Part of a small language model's weights.
Size: 15 layers, width 192, 3 heads of 32, MLP 768 tanh GELU, 5.86M parameters.
MLP neurons of a small language model. Each row is named by its layer, matrix (up: input weights) and neuron, and shows model dimensions 0-63. Each number is 200 + 40 x the weight over its row's rms, rounded and kept within 0 to 999.
After each neuron's rows, "fires after" lists the tokens most often just before its 100 highest values on Wikipedia text that the model never trained on; "fires on" lists the tokens most often at its 100 highest values on Wikipedia text that the model never trained on.

L10.up388,165,147,270,249,200,209,174,231,204,192,130,213,246,216,186,212,269,183,196,210,214,166,166,203,173,231,112,168,193,186,187,221,245,142,189,254,130,127,264,182,194,230,201,149,208,132,209,267,193,244,261,208,206,183,231,209,193,212,123,205,208,276,168,193
fires after: " s", ",", " S", "u", "S"
fires on: "he", "ch", "n", "ing", " s", "u"

L9.up493,148,198,195,163,258,183,227,217,224,202,189,231,204,151,219,195,169,212,222,158,219,270,235,161,175,170,218,184,205,213,261,230,199,238,274,213,201,152,176,234,142,197,269,215,246,122,202,144,156,176,222,233,191,169,295,216,186,191,155,246,156,201,228,227
fires after: "g", "l", "c", " G", "b", "t"
fires on: "g", "s", "es", "is", "t"

L6.up717,257,209,251,264,199,265,157,178,226,181,128,146,216,174,266,134,219,250,151,196,202,173,292,183,156,206,124,151,201,242,213,155,148,211,147,193,162,266,177,148,223,191,275,247,136,250,196,195,244,163,225,200,203,202,207,222,210,167,197,130,180,194,172,173
fires after: "c", "om", "s", " c"
fires on: "p", "qu", "ent", "id", "ur", "k"

L9.up241,220,238,202,106,262,233,124,199,206,216,164,230,196,175,256,233,203,214,242,185,172,177,215,226,157,153,152,222,208,145,177,230,174,223,230,262,142,256,177,234,198,308,106,176,190,257,214,216,244,159,187,225,212,160,153,301,211,154,175,222,207,206,264,174
fires after: " in", " the", " of", "s", " In"
fires on: "ter", "id", "d", "f", " s", " or"

L3.up705,138,198,163,251,224,218,174,179,213,205,243,176,178,161,215,176,236,165,161,215,188,217,179,259,106,171,253,229,234,220,140,212,156,163,153,202,178,222,176,205,178,153,295,151,177,239,163,200,199,163,214,174,160,233,208,218,221,219,208,216,238,202,233,206
fires after: " c", "ic", "ec", "c", "e", "ol"
fires on: "og", "ell", "ut", "ip", "ak", "s"

L6.up287,273,183,129,192,149,230,231,212,246,231,293,186,181,194,246,271,202,224,151,143,257,188,173,193,197,257,232,193,247,221,209,215,223,194,170,214,213,258,172,255,213,266,180,178,215,203,193,262,112,230,187,160,198,146,217,228,230,244,240,212,289,173,280,167
fires after: " 201", "8", " 202", " 20", "1", " 200"
fires on: "7", "9", "8", "1", "4", "amp"

L10.up200,286,232,203,272,131,258,211,202,259,183,207,236,165,191,182,226,230,265,221,207,216,110,166,191,131,228,216,298,219,169,215,239,175,208,246,209,212,190,215,225,170,284,227,121,243,196,214,200,181,220,175,150,228,225,213,168,289,157,165,209,218,193,207,234
fires after: " f", "n", " n", " B", "nd", " O"
fires on: "ol", "am", "on", "k", " B", "c"

L2.up408,221,238,162,237,216,162,234,131,267,234,196,229,185,171,230,131,238,195,134,163,218,146,200,228,186,160,176,205,177,106,137,205,180,100,191,203,127,241,239,166,202,136,209,141,214,241,204,176,250,191,196,188,197,223,165,192,203,211,215,292,254,202,260,250
fires after: " c", " m", "e", " s", "|", "d"
fires on: "an", "ch", "\n", "b", ","

L2.up416,284,210,186,242,162,194,283,213,194,173,222,271,273,170,157,173,203,210,185,207,203,188,234,195,317,209,187,245,140,148,182,193,233,260,182,127,199,259,214,191,129,233,254,279,167,221,163,116,194,190,220,239,209,153,213,215,198,183,232,166,182,293,226,144
fires after: "en", "c", "an", "n", "u", "ou"
fires on: "ing", "'s", "gh", "ed", "amp"

L12.up330,209,228,173,125,192,208,191,205,249,168,195,251,220,153,174,215,177,193,124,200,148,219,229,193,182,211,211,217,117,256,200,227,240,206,191,195,203,175,265,196,208,177,216,180,217,208,120,208,232,229,200,100,186,234,191,182,317,231,159,108,134,184,215,198
fires after: " pro", "t", "ro", " ex", " in"
fires on: "d", "in", "ce", "s", "um", "em"

L10.up128,205,146,160,195,282,298,230,132,144,180,183,159,180,169,186,217,155,146,188,202,240,231,217,211,255,179,195,239,197,182,200,171,170,227,218,93,177,179,226,279,198,173,208,226,228,171,219,207,165,128,206,172,169,234,143,175,225,241,143,233,173,262,213,241
fires after: "ra", "g", "ar", " G", " g"
fires on: "p", "r", "i", " for", "re"

L6.up760,251,160,223,221,191,162,201,228,254,263,229,230,277,266,221,263,162,174,246,185,189,235,234,274,199,169,240,240,215,163,218,180,211,225,155,237,168,267,153,215,225,257,217,201,246,158,229,208,169,204,242,238,250,154,216,173,213,155,184,280,176,137,158,175
fires after: "\n", ".", "he", "ed", ","
fires on: "\n", " that", ".", "re", " The", "\""

L11.up593,191,240,242,123,316,244,177,165,243,207,212,218,169,153,258,236,193,147,245,146,182,184,156,299,204,282,165,223,198,227,143,200,174,214,192,178,155,193,176,195,191,144,177,199,178,157,193,188,182,188,159,168,233,274,210,199,188,238,174,201,159,182,231,176
fires after: " p", "p", " re", "ember", ",", " in"
fires on: " 201", "res", " 200", "ur", "ce", " 19"

L11.up260,208,177,254,159,126,260,147,238,198,231,214,232,168,276,242,183,272,219,105,220,211,284,164,135,294,206,204,168,244,231,168,214,209,174,260,226,267,226,168,217,260,155,231,197,195,211,174,94,211,197,219,168,233,180,200,158,173,168,217,219,180,216,135,235
fires after: " a", "p", " p", "er", "u", " A"
fires on: "en", "o", "ge", "u", "re"

L3.up335,161,189,190,229,202,299,170,198,246,234,249,148,190,217,157,148,245,169,296,160,249,197,205,142,126,251,181,196,161,222,163,248,171,181,202,168,157,227,273,178,265,209,174,224,135,256,195,211,171,184,215,228,178,210,128,197,234,168,85,216,230,228,181,244
fires after: " be", " he", " h", " an", " p"
fires on: "en", "ld", "rom", ":", "and"

L6.up409,231,241,243,267,142,289,168,259,318,94,146,239,110,201,236,199,164,211,239,244,138,237,169,173,217,222,240,198,211,235,241,148,153,146,166,204,174,205,258,204,182,277,247,175,163,150,140,179,77,210,150,239,187,209,187,196,221,257,243,234,224,251,223,223
fires after: "l", "b", " comp", "ab", "p", "B"
fires on: "u", "an", "ic", "C", "b"

L6.up729,229,228,217,172,219,163,181,243,195,166,176,258,177,190,241,227,231,171,277,208,210,143,186,169,205,210,233,223,274,149,205,206,188,122,226,183,203,202,199,162,233,259,202,184,180,237,207,222,253,224,299,243,173,256,216,154,147,157,180,176,254,173,242,277
fires after: " n", " A", " R", "O", " S", " O"
fires on: "am", "h", "r"

L6.up220,257,252,229,206,140,235,160,220,257,172,153,223,174,146,224,172,192,194,268,215,206,231,223,280,122,215,225,111,187,216,112,200,143,222,216,214,120,177,228,177,212,168,208,98,226,162,144,151,195,119,205,202,219,139,169,175,196,171,237,181,183,235,263,221
fires after: "l", "s", "an", "g", "oun", "n"
fires on: "c", "ric", " of", "b"

L11.up178,191,205,216,184,210,232,173,163,202,251,217,232,273,190,181,230,178,241,159,206,226,192,286,232,167,165,252,145,142,258,161,207,205,145,183,203,247,237,181,237,233,207,172,230,169,220,273,156,176,141,250,253,211,207,222,158,278,206,189,229,201,215,263,279
fires after: "y", "he", " I", "h", " A", "Q"
fires on: "v", "p", "n", "u", "t", "w"

L9.up133,208,144,243,226,194,188,248,221,212,166,256,168,215,148,201,280,220,245,219,185,127,193,108,203,178,222,244,210,220,193,220,167,217,172,218,219,233,167,184,234,165,165,201,185,303,238,147,181,218,148,195,145,242,171,119,185,194,200,224,308,95,194,270,158
fires after: "-", "ot", " r", " S"
fires on: "es", "b", "p", "s", "f", "c"

L9.up304,263,166,248,143,205,164,216,251,144,172,267,218,201,194,170,204,207,179,181,215,216,257,233,212,160,255,194,111,170,166,194,243,168,185,194,236,241,202,183,176,233,238,258,177,181,247,227,180,205,72,197,269,225,219,173,155,157,215,252,183,163,138,170,215
fires after: " E", "r", "ul", "il", " M", "o"
fires on: "l", "ist", "he", "ation", "c", "ol"

L12.up106,271,211,257,154,216,167,186,189,173,194,232,164,259,232,273,221,202,223,204,155,202,177,246,209,136,241,153,274,187,127,213,196,175,199,205,227,183,231,227,268,201,241,215,161,228,194,173,248,217,197,191,121,179,139,226,154,252,190,175,165,192,268,265,243
fires after: "f", " of", "nd", "ff", " f", " in"
fires on: "ic", "f", "on", " on", "ol", "ter"

L10.up323,203,258,216,165,214,143,221,210,179,258,219,232,221,189,139,211,211,140,212,221,228,156,279,200,208,149,181,241,240,190,199,166,178,139,217,135,209,221,194,235,187,233,231,186,190,337,238,225,206,199,209,198,168,240,197,215,225,124,138,262,144,217,161,188
fires after: "\n", "he", " h", "e", " and"
fires on: "==", "n", "ad", " was", " a", "\n"

L6.up684,220,216,232,129,194,182,209,183,184,164,231,234,192,196,212,203,203,139,146,161,246,112,174,211,173,169,194,181,190,252,196,210,251,202,254,145,158,177,191,175,117,167,231,140,193,190,171,178,168,210,229,231,157,204,278,219,279,258,167,248,186,208,283,244
fires after: "c", " I", "w", " U", "i"
fires on: "on", "g", "is", "y", "f", "i"

L11.up475,180,98,173,189,154,104,208,211,274,212,182,234,198,203,199,201,204,169,149,217,161,190,268,191,204,170,198,220,200,173,282,197,161,176,270,186,246,231,130,145,155,217,159,143,223,194,179,219,257,244,197,189,229,212,157,169,223,190,183,246,187,140,179,206
fires after: "\n", " d", " D", "n", " "
fires on: "-", "ec", "ation", "en", "l", " con"

L7.up606,171,274,128,200,232,243,206,164,267,227,209,193,197,208,222,264,186,196,224,171,192,188,161,194,183,144,238,140,176,257,205,131,139,228,176,180,153,189,231,179,198,244,170,227,102,225,209,179,174,138,207,208,205,195,102,214,150,214,170,225,178,163,200,194
fires after: "as", "s", "ers", "ar", "U", "ill"
fires on: "h", "on", "i", "p", "or"

L3.up183,221,190,232,247,181,242,148,200,171,202,218,214,136,191,136,170,198,216,237,208,228,237,257,217,171,224,118,142,234,216,171,212,200,166,195,226,235,209,241,217,172,222,179,220,152,122,246,232,171,238,190,215,184,231,164,180,181,213,166,205,271,304,190,171
fires after: " L", " Mar", " M", "ar", " N", " Al"
fires on: "s", "ion", "u", "en"

L11.up40,259,233,170,148,242,144,138,212,210,251,218,158,213,144,219,183,183,229,252,208,201,245,165,229,153,112,159,216,197,270,201,195,180,160,257,203,169,175,225,221,223,305,169,182,172,197,254,210,218,151,185,164,276,146,143,163,280,192,211,192,227,243,185,128
fires after: "f", "n", " |", "st", "l"
fires on: "ul", "ic", "\n", "it", "g", "a"

L3.up262,147,250,220,287,231,185,236,203,171,140,214,243,141,218,188,187,268,151,160,190,138,246,184,190,248,153,197,207,216,220,183,149,252,162,244,233,199,227,142,113,233,181,150,278,212,195,213,263,167,253,276,219,188,131,252,243,260,169,145,209,185,176,197,195
fires after: "\n", ":", "/", " by", ","
fires on: "\n", "/", "(", ":", " from"

L10.up600,184,208,175,235,199,233,181,197,230,282,144,181,202,233,232,166,252,201,178,250,149,248,240,219,247,262,188,185,253,223,233,150,243,217,312,202,195,176,138,176,149,182,212,187,195,208,148,243,211,181,192,217,237,160,204,233,228,144,221,195,199,279,185,206
fires after: " he", " He", "he", " re", "y"
fires on: " re", " f", " p", "p", " s", " a"

L6.up312,172,252,192,272,150,167,168,265,252,224,299,201,200,220,157,197,274,177,212,206,271,220,146,151,222,234,233,207,149,196,200,196,282,178,187,201,220,193,168,205,279,204,134,184,134,201,228,128,164,193,219,237,226,161,183,166,177,192,223,190,234,166,151,251
fires after: " p", "p", " e"
fires on: "o", "a", "rom", "en", "ac", "ver"

L6.up15,228,219,175,147,174,152,130,179,187,196,210,202,225,213,148,208,176,202,187,203,180,245,145,204,158,207,275,238,201,276,222,240,161,187,204,199,247,188,267,207,174,272,220,206,186,153,235,220,216,199,234,252,179,168,184,109,179,238,169,174,214,196,160,241
fires after: "av", " h", "ct", "v"
fires on: "e", "as", "ion", "ent"

L9.up193,231,196,266,251,161,214,212,184,228,199,229,220,189,184,269,226,212,168,254,222,202,168,204,167,208,269,184,238,246,223,228,127,273,167,178,120,254,223,236,268,200,189,246,165,224,198,146,198,213,150,182,180,240,217,95,216,195,213,282,224,180,166,250,209
fires after: "ot", "op", "ct", "u", "p", "an"
fires on: "b", "ion", "p", "s", "age", "en"

L9.up607,179,151,205,133,237,257,269,116,174,233,201,207,141,239,199,295,248,219,154,238,200,189,204,213,145,173,191,159,218,301,172,195,211,197,200,170,217,152,168,214,151,163,192,203,132,203,135,207,245,201,217,247,212,223,217,140,229,145,180,145,116,261,180,287
fires after: " the", " N", "ur", "ber", "ou", " th"
fires on: "ir", "ew", "s", "h", " of", "k"

L9.up156,208,212,161,139,251,185,249,215,224,151,227,234,249,174,265,167,215,120,179,250,188,144,190,158,195,201,198,171,209,201,223,222,247,107,229,197,252,201,200,181,206,259,101,263,275,73,107,207,230,205,154,219,253,186,196,208,204,184,184,235,143,252,248,150
fires after: " b", "ire", "z", "B", " B", "ig"
fires on: "ot", "ct", "on", "in", " v", "ord"

L9.up568,142,235,270,157,256,111,258,287,230,179,217,222,164,194,133,167,215,193,117,219,217,191,239,178,253,210,181,234,278,197,178,183,229,189,209,176,229,167,209,222,238,250,246,214,179,227,196,180,233,197,232,179,139,167,135,171,194,222,214,226,181,228,176,114
fires after: "w", "o", " of", "a", "h", "e"
fires on: "o", "n", "ot", "x", " F"

L6.up161,173,229,186,110,236,220,242,231,211,188,229,199,161,215,157,233,173,202,281,174,216,134,200,135,142,175,164,212,212,140,278,185,172,243,200,129,222,160,141,221,200,235,182,204,228,178,203,224,237,209,249,208,224,185,214,135,210,173,220,261,237,177,203,161
fires after: " l", " R", " L", "o", " r"
fires on: "if", "an", "oc", "it", "iv", "ent"

L3.up507,224,272,164,128,238,234,214,173,136,259,241,165,242,164,226,162,180,170,212,210,139,220,216,173,140,160,134,255,215,173,190,237,289,272,194,152,257,202,205,181,168,170,284,208,239,169,162,220,290,262,295,246,223,176,183,244,164,231,234,249,245,169,175,204
fires after: "iv", " Mar", "ian", " 20", "ic", "i"
fires on: "ers", "s", "z", "20", "ion"

L11.up439,204,299,133,166,187,207,176,212,222,176,188,213,190,191,211,233,199,224,230,189,202,220,199,157,119,214,207,184,149,189,246,201,221,203,195,130,200,235,189,156,199,191,182,158,186,223,217,184,158,232,240,239,258,214,179,210,174,282,197,272,256,187,251,175
fires after: " h", " he", "av", "he", "ou", "i"
fires on: " w", "as", "e", " d", "ent", "s"

L7.up552,188,188,222,273,158,226,180,190,228,243,227,265,156,247,244,157,177,220,250,180,112,223,271,262,169,224,217,249,98,159,223,141,129,203,124,185,209,276,203,216,222,168,255,230,211,255,160,229,190,172,207,204,212,173,206,203,289,158,198,268,223,134,178,264
fires after: ".", "\"", ",", ")", "es"
fires on: " He", ")", " he", " |", ".", "\""

L7.up561,229,218,180,135,255,211,185,164,186,232,225,183,198,135,219,177,176,176,248,223,171,168,196,154,187,274,217,204,151,160,235,201,178,141,201,225,218,247,244,164,139,186,211,166,171,191,210,182,174,205,237,241,227,220,190,239,146,166,172,238,152,182,213,125
fires after: " L", "il", "ak", "n", " Al", "ol"
fires on: "-", "ak", "ut", "ver", "as", "os"

L9.up746,251,260,270,191,268,119,192,176,225,153,278,187,215,119,194,279,246,160,249,99,171,200,186,268,184,255,238,204,210,191,253,238,179,224,263,188,195,245,215,155,193,209,172,238,170,247,218,216,184,241,183,182,194,270,240,201,232,260,255,109,204,210,197,197
fires after: " d", " e", " p", " con", " in", "p"
fires on: "v", "es", "s", "is", "res", "ap"

L9.up562,211,293,205,200,194,265,147,234,202,305,219,184,176,192,145,224,171,253,183,139,239,251,142,176,241,225,167,166,261,247,256,254,174,169,140,146,215,259,119,189,213,177,159,204,257,206,215,220,238,184,191,230,156,184,174,201,258,180,196,251,209,209,158,157
fires after: "iv", "p", " P", " R", "{", " p"
fires on: "er", "ic", "r", "l", "(", "oc"

L10.up548,114,241,218,154,225,269,241,133,197,180,178,176,192,229,256,197,220,194,263,242,179,261,215,128,170,167,173,180,267,159,212,261,213,247,190,179,158,246,170,170,217,211,198,229,148,230,172,163,303,275,259,236,265,177,203,203,192,203,213,230,152,198,185,275
fires after: " A", " c", "u", " Al", "l", " al"
fires on: "ent", "g", "b", "k"

L10.up20,198,251,180,245,157,273,178,157,144,239,201,256,245,227,267,258,250,205,255,225,116,219,163,195,226,222,209,235,190,249,204,251,218,226,195,103,214,209,212,170,183,150,217,254,216,179,239,181,122,164,222,246,189,189,183,240,226,183,194,226,181,197,134,208
fires after: "b", " b", " a", " A", "d", " B"
fires on: "orn", "u", " an", "n", "ul"

L2.up233,199,293,135,235,181,112,246,124,200,183,128,204,169,206,250,212,278,189,214,195,227,236,229,248,106,130,149,289,172,144,130,234,250,240,194,228,174,213,243,262,213,196,137,179,218,155,258,262,191,220,232,243,195,206,158,226,165,187,210,234,156,203,225,224
fires after: " |", "\n"
fires on: "\n"

L6.up655,128,207,166,176,166,147,225,233,225,225,179,194,281,202,196,328,157,158,128,222,200,206,196,177,162,207,224,202,238,199,156,293,182,235,210,154,186,255,213,156,238,190,206,237,164,136,171,216,190,291,160,216,186,161,211,180,190,123,161,249,207,230,257,275
fires after: "om", "i", " he", "if", "ou", " I"
fires on: "e", "ic", "or", "ad", "an", "id"

L10.up189,182,208,179,182,153,209,132,177,227,233,181,225,171,109,140,191,122,222,265,167,189,290,194,82,161,212,204,260,200,231,218,205,273,170,184,236,228,258,146,202,192,125,170,133,204,255,213,243,248,137,238,165,312,181,175,195,209,203,184,240,210,276,243,146
fires after: " h", " be", "o", "ork"
fires on: "as", "en", " w", "ed"

L6.up371,204,200,264,232,198,211,223,192,190,108,210,213,159,183,246,319,255,159,255,141,173,128,212,144,173,224,214,168,182,165,204,208,279,218,185,158,234,179,222,218,217,281,189,180,200,204,177,185,94,234,213,214,202,190,199,162,295,186,232,257,271,281,176,171
fires after: "w", "i", " H", "et", " b", " W"
fires on: "e", "le", "w", "a", "on", "ow"

L7.up548,183,208,232,212,163,232,151,255,220,127,183,250,158,153,189,158,155,261,175,148,273,282,148,220,223,191,237,238,169,166,275,155,142,193,241,142,185,196,197,218,230,232,197,208,238,179,130,212,188,215,217,204,264,212,222,221,236,217,163,192,264,237,203,192
fires after: " v", "av", "ov", "iv", " comp", "p"
fires on: "e", "oc", "i", "it", "an", "u"

L12.up6,144,232,208,208,248,132,166,250,221,216,211,163,179,181,198,167,184,178,216,218,115,222,138,188,219,213,191,164,202,194,283,140,213,174,207,137,202,164,148,172,115,224,208,195,208,279,226,218,216,201,170,231,209,192,240,174,247,240,171,271,234,270,280,179
fires after: "v", "ol", "ain", " W", "u", " w"
fires on: "t", "il", "in", "d", "es", "m"

L6.up508,237,178,206,275,136,193,257,155,156,192,211,168,155,155,207,155,167,242,213,210,228,225,203,213,174,194,164,223,240,208,262,150,187,198,163,116,185,214,177,148,195,157,170,168,256,203,228,160,195,157,208,203,232,212,143,146,257,220,149,175,185,153,138,141
fires after: "es", "s", " h", "os", "a", ","
fires on: "ig", "c", "p", "ed", "u", "il"

L6.up331,171,174,152,104,207,245,155,201,271,242,231,137,121,138,203,253,226,209,133,186,239,176,185,239,135,265,236,179,178,189,204,203,269,174,228,241,114,255,208,188,205,246,201,226,204,164,259,218,118,167,206,211,201,228,225,154,264,195,169,202,247,186,186,203
fires after: " 201", " 202", " 200", " pl", ","
fires on: "0", "5", "2", "ac", "1"

L12.up206,178,261,167,235,183,249,222,210,286,194,194,205,118,197,231,177,198,173,191,201,157,259,264,164,200,204,201,252,153,227,238,225,203,193,262,188,206,227,162,186,251,170,232,262,239,229,177,225,193,142,228,261,162,153,207,163,203,165,167,180,219,128,187,207
fires after: " |", " ", " 2", "5"
fires on: "\n", ".", "5", " to"

L10.up254,266,126,212,234,221,233,118,200,214,188,113,201,253,166,218,166,195,211,127,203,148,209,224,227,196,297,190,182,178,159,229,151,176,181,206,191,168,230,182,144,197,208,267,205,182,197,220,140,201,183,178,146,224,203,264,171,245,162,147,244,193,227,192,183
fires after: " ex", "t", "s", " t", "re", " T"
fires on: "y", "o", "t", "ce", "c", "v"

L9.up357,193,217,154,168,208,176,209,193,221,203,174,173,142,200,184,271,262,166,230,195,185,166,149,231,242,157,171,187,143,165,275,179,165,223,233,163,216,227,198,196,191,157,193,191,201,178,278,206,195,179,196,196,154,205,145,190,135,228,197,266,145,192,180,106
fires after: "e", "o", "a", "as", "en", "s"
fires on: "op", "i", "il", "on", "or", "ak"

L2.up212,249,174,137,204,150,212,199,163,170,155,260,211,104,176,265,239,231,215,183,171,204,225,158,166,266,211,153,172,166,206,182,198,186,199,236,191,189,201,134,206,267,176,229,179,154,178,215,250,130,213,316,168,155,149,246,194,341,209,137,198,172,186,210,162
fires after: ".", ":", "\n"
fires on: "\n", "\"", "."

L6.up488,218,128,220,281,185,254,198,200,196,154,189,199,247,142,240,232,186,261,226,191,138,144,215,171,254,244,249,182,187,196,204,162,180,239,200,146,112,193,208,237,226,175,257,243,254,154,185,186,179,196,216,223,248,233,186,205,231,237,144,148,219,136,160,170
fires after: ",", "s", "es"
fires on: " and"

L12.up245,185,223,229,186,142,226,225,209,164,290,109,186,64,236,235,302,263,222,219,251,181,150,189,216,252,232,251,183,193,171,154,176,239,150,221,138,191,183,161,217,251,252,212,182,157,162,209,217,166,229,191,284,261,265,207,206,155,183,156,222,271,259,143,190
fires after: " on", "w", " f", " le", " b", " w"
fires on: "e", "o", "ag", "in", "ive", "on"

L12.up290,215,228,177,170,205,194,213,192,194,146,200,230,218,164,235,143,148,210,267,231,136,254,249,151,203,153,203,154,222,230,165,152,163,192,171,191,182,242,218,157,205,187,272,155,178,187,207,186,189,261,234,293,178,140,163,197,213,143,260,170,207,205,175,252
fires after: "is", " al", "b", " Al", " c", " b"
fires on: "b", "s", "ing", "ast"

L3.up165,130,209,175,162,133,234,210,238,187,168,192,152,216,216,206,267,275,196,204,191,171,206,211,172,219,100,180,282,241,249,192,230,212,271,199,203,194,195,246,131,186,212,127,212,225,131,231,275,206,169,176,220,139,259,163,181,143,182,255,243,161,159,158,207
fires after: " Mar", "un", "o", "\n"
fires on: "ch", "e", "ber", "S", "s", "ion"

L6.up700,127,222,151,183,158,212,180,254,218,229,286,194,211,168,143,254,176,174,146,175,235,259,193,154,164,180,266,197,201,247,202,261,290,223,201,183,120,189,180,124,195,217,196,189,156,229,182,177,199,213,263,214,207,231,244,123,225,219,197,260,265,207,270,230
fires after: " E", " U", "u", " I", "I"
fires on: "g", "as", "s", "f", "w", "c"

L11.up247,118,267,186,152,203,219,177,225,197,141,220,238,194,250,236,167,253,200,147,247,136,202,265,197,206,198,310,169,213,132,262,193,265,204,270,267,273,281,234,222,236,200,185,179,198,198,192,204,187,240,179,135,207,260,256,209,249,241,179,141,158,177,195,190
fires after: "ur", "t", "ri", "i"
fires on: "ing", "b", "in", "el", "d", "em"

L10.up389,187,190,196,177,185,226,152,170,221,187,197,252,182,126,220,178,188,168,130,179,172,218,243,271,221,237,177,164,213,192,286,192,143,238,254,228,139,219,199,156,258,218,222,245,207,250,243,249,189,211,147,211,210,243,215,184,192,212,195,181,189,216,168,216
fires after: "res", " ex", "s", "ers", "on", " con"
fires on: "c", "on", "ent", "t", "en", "n"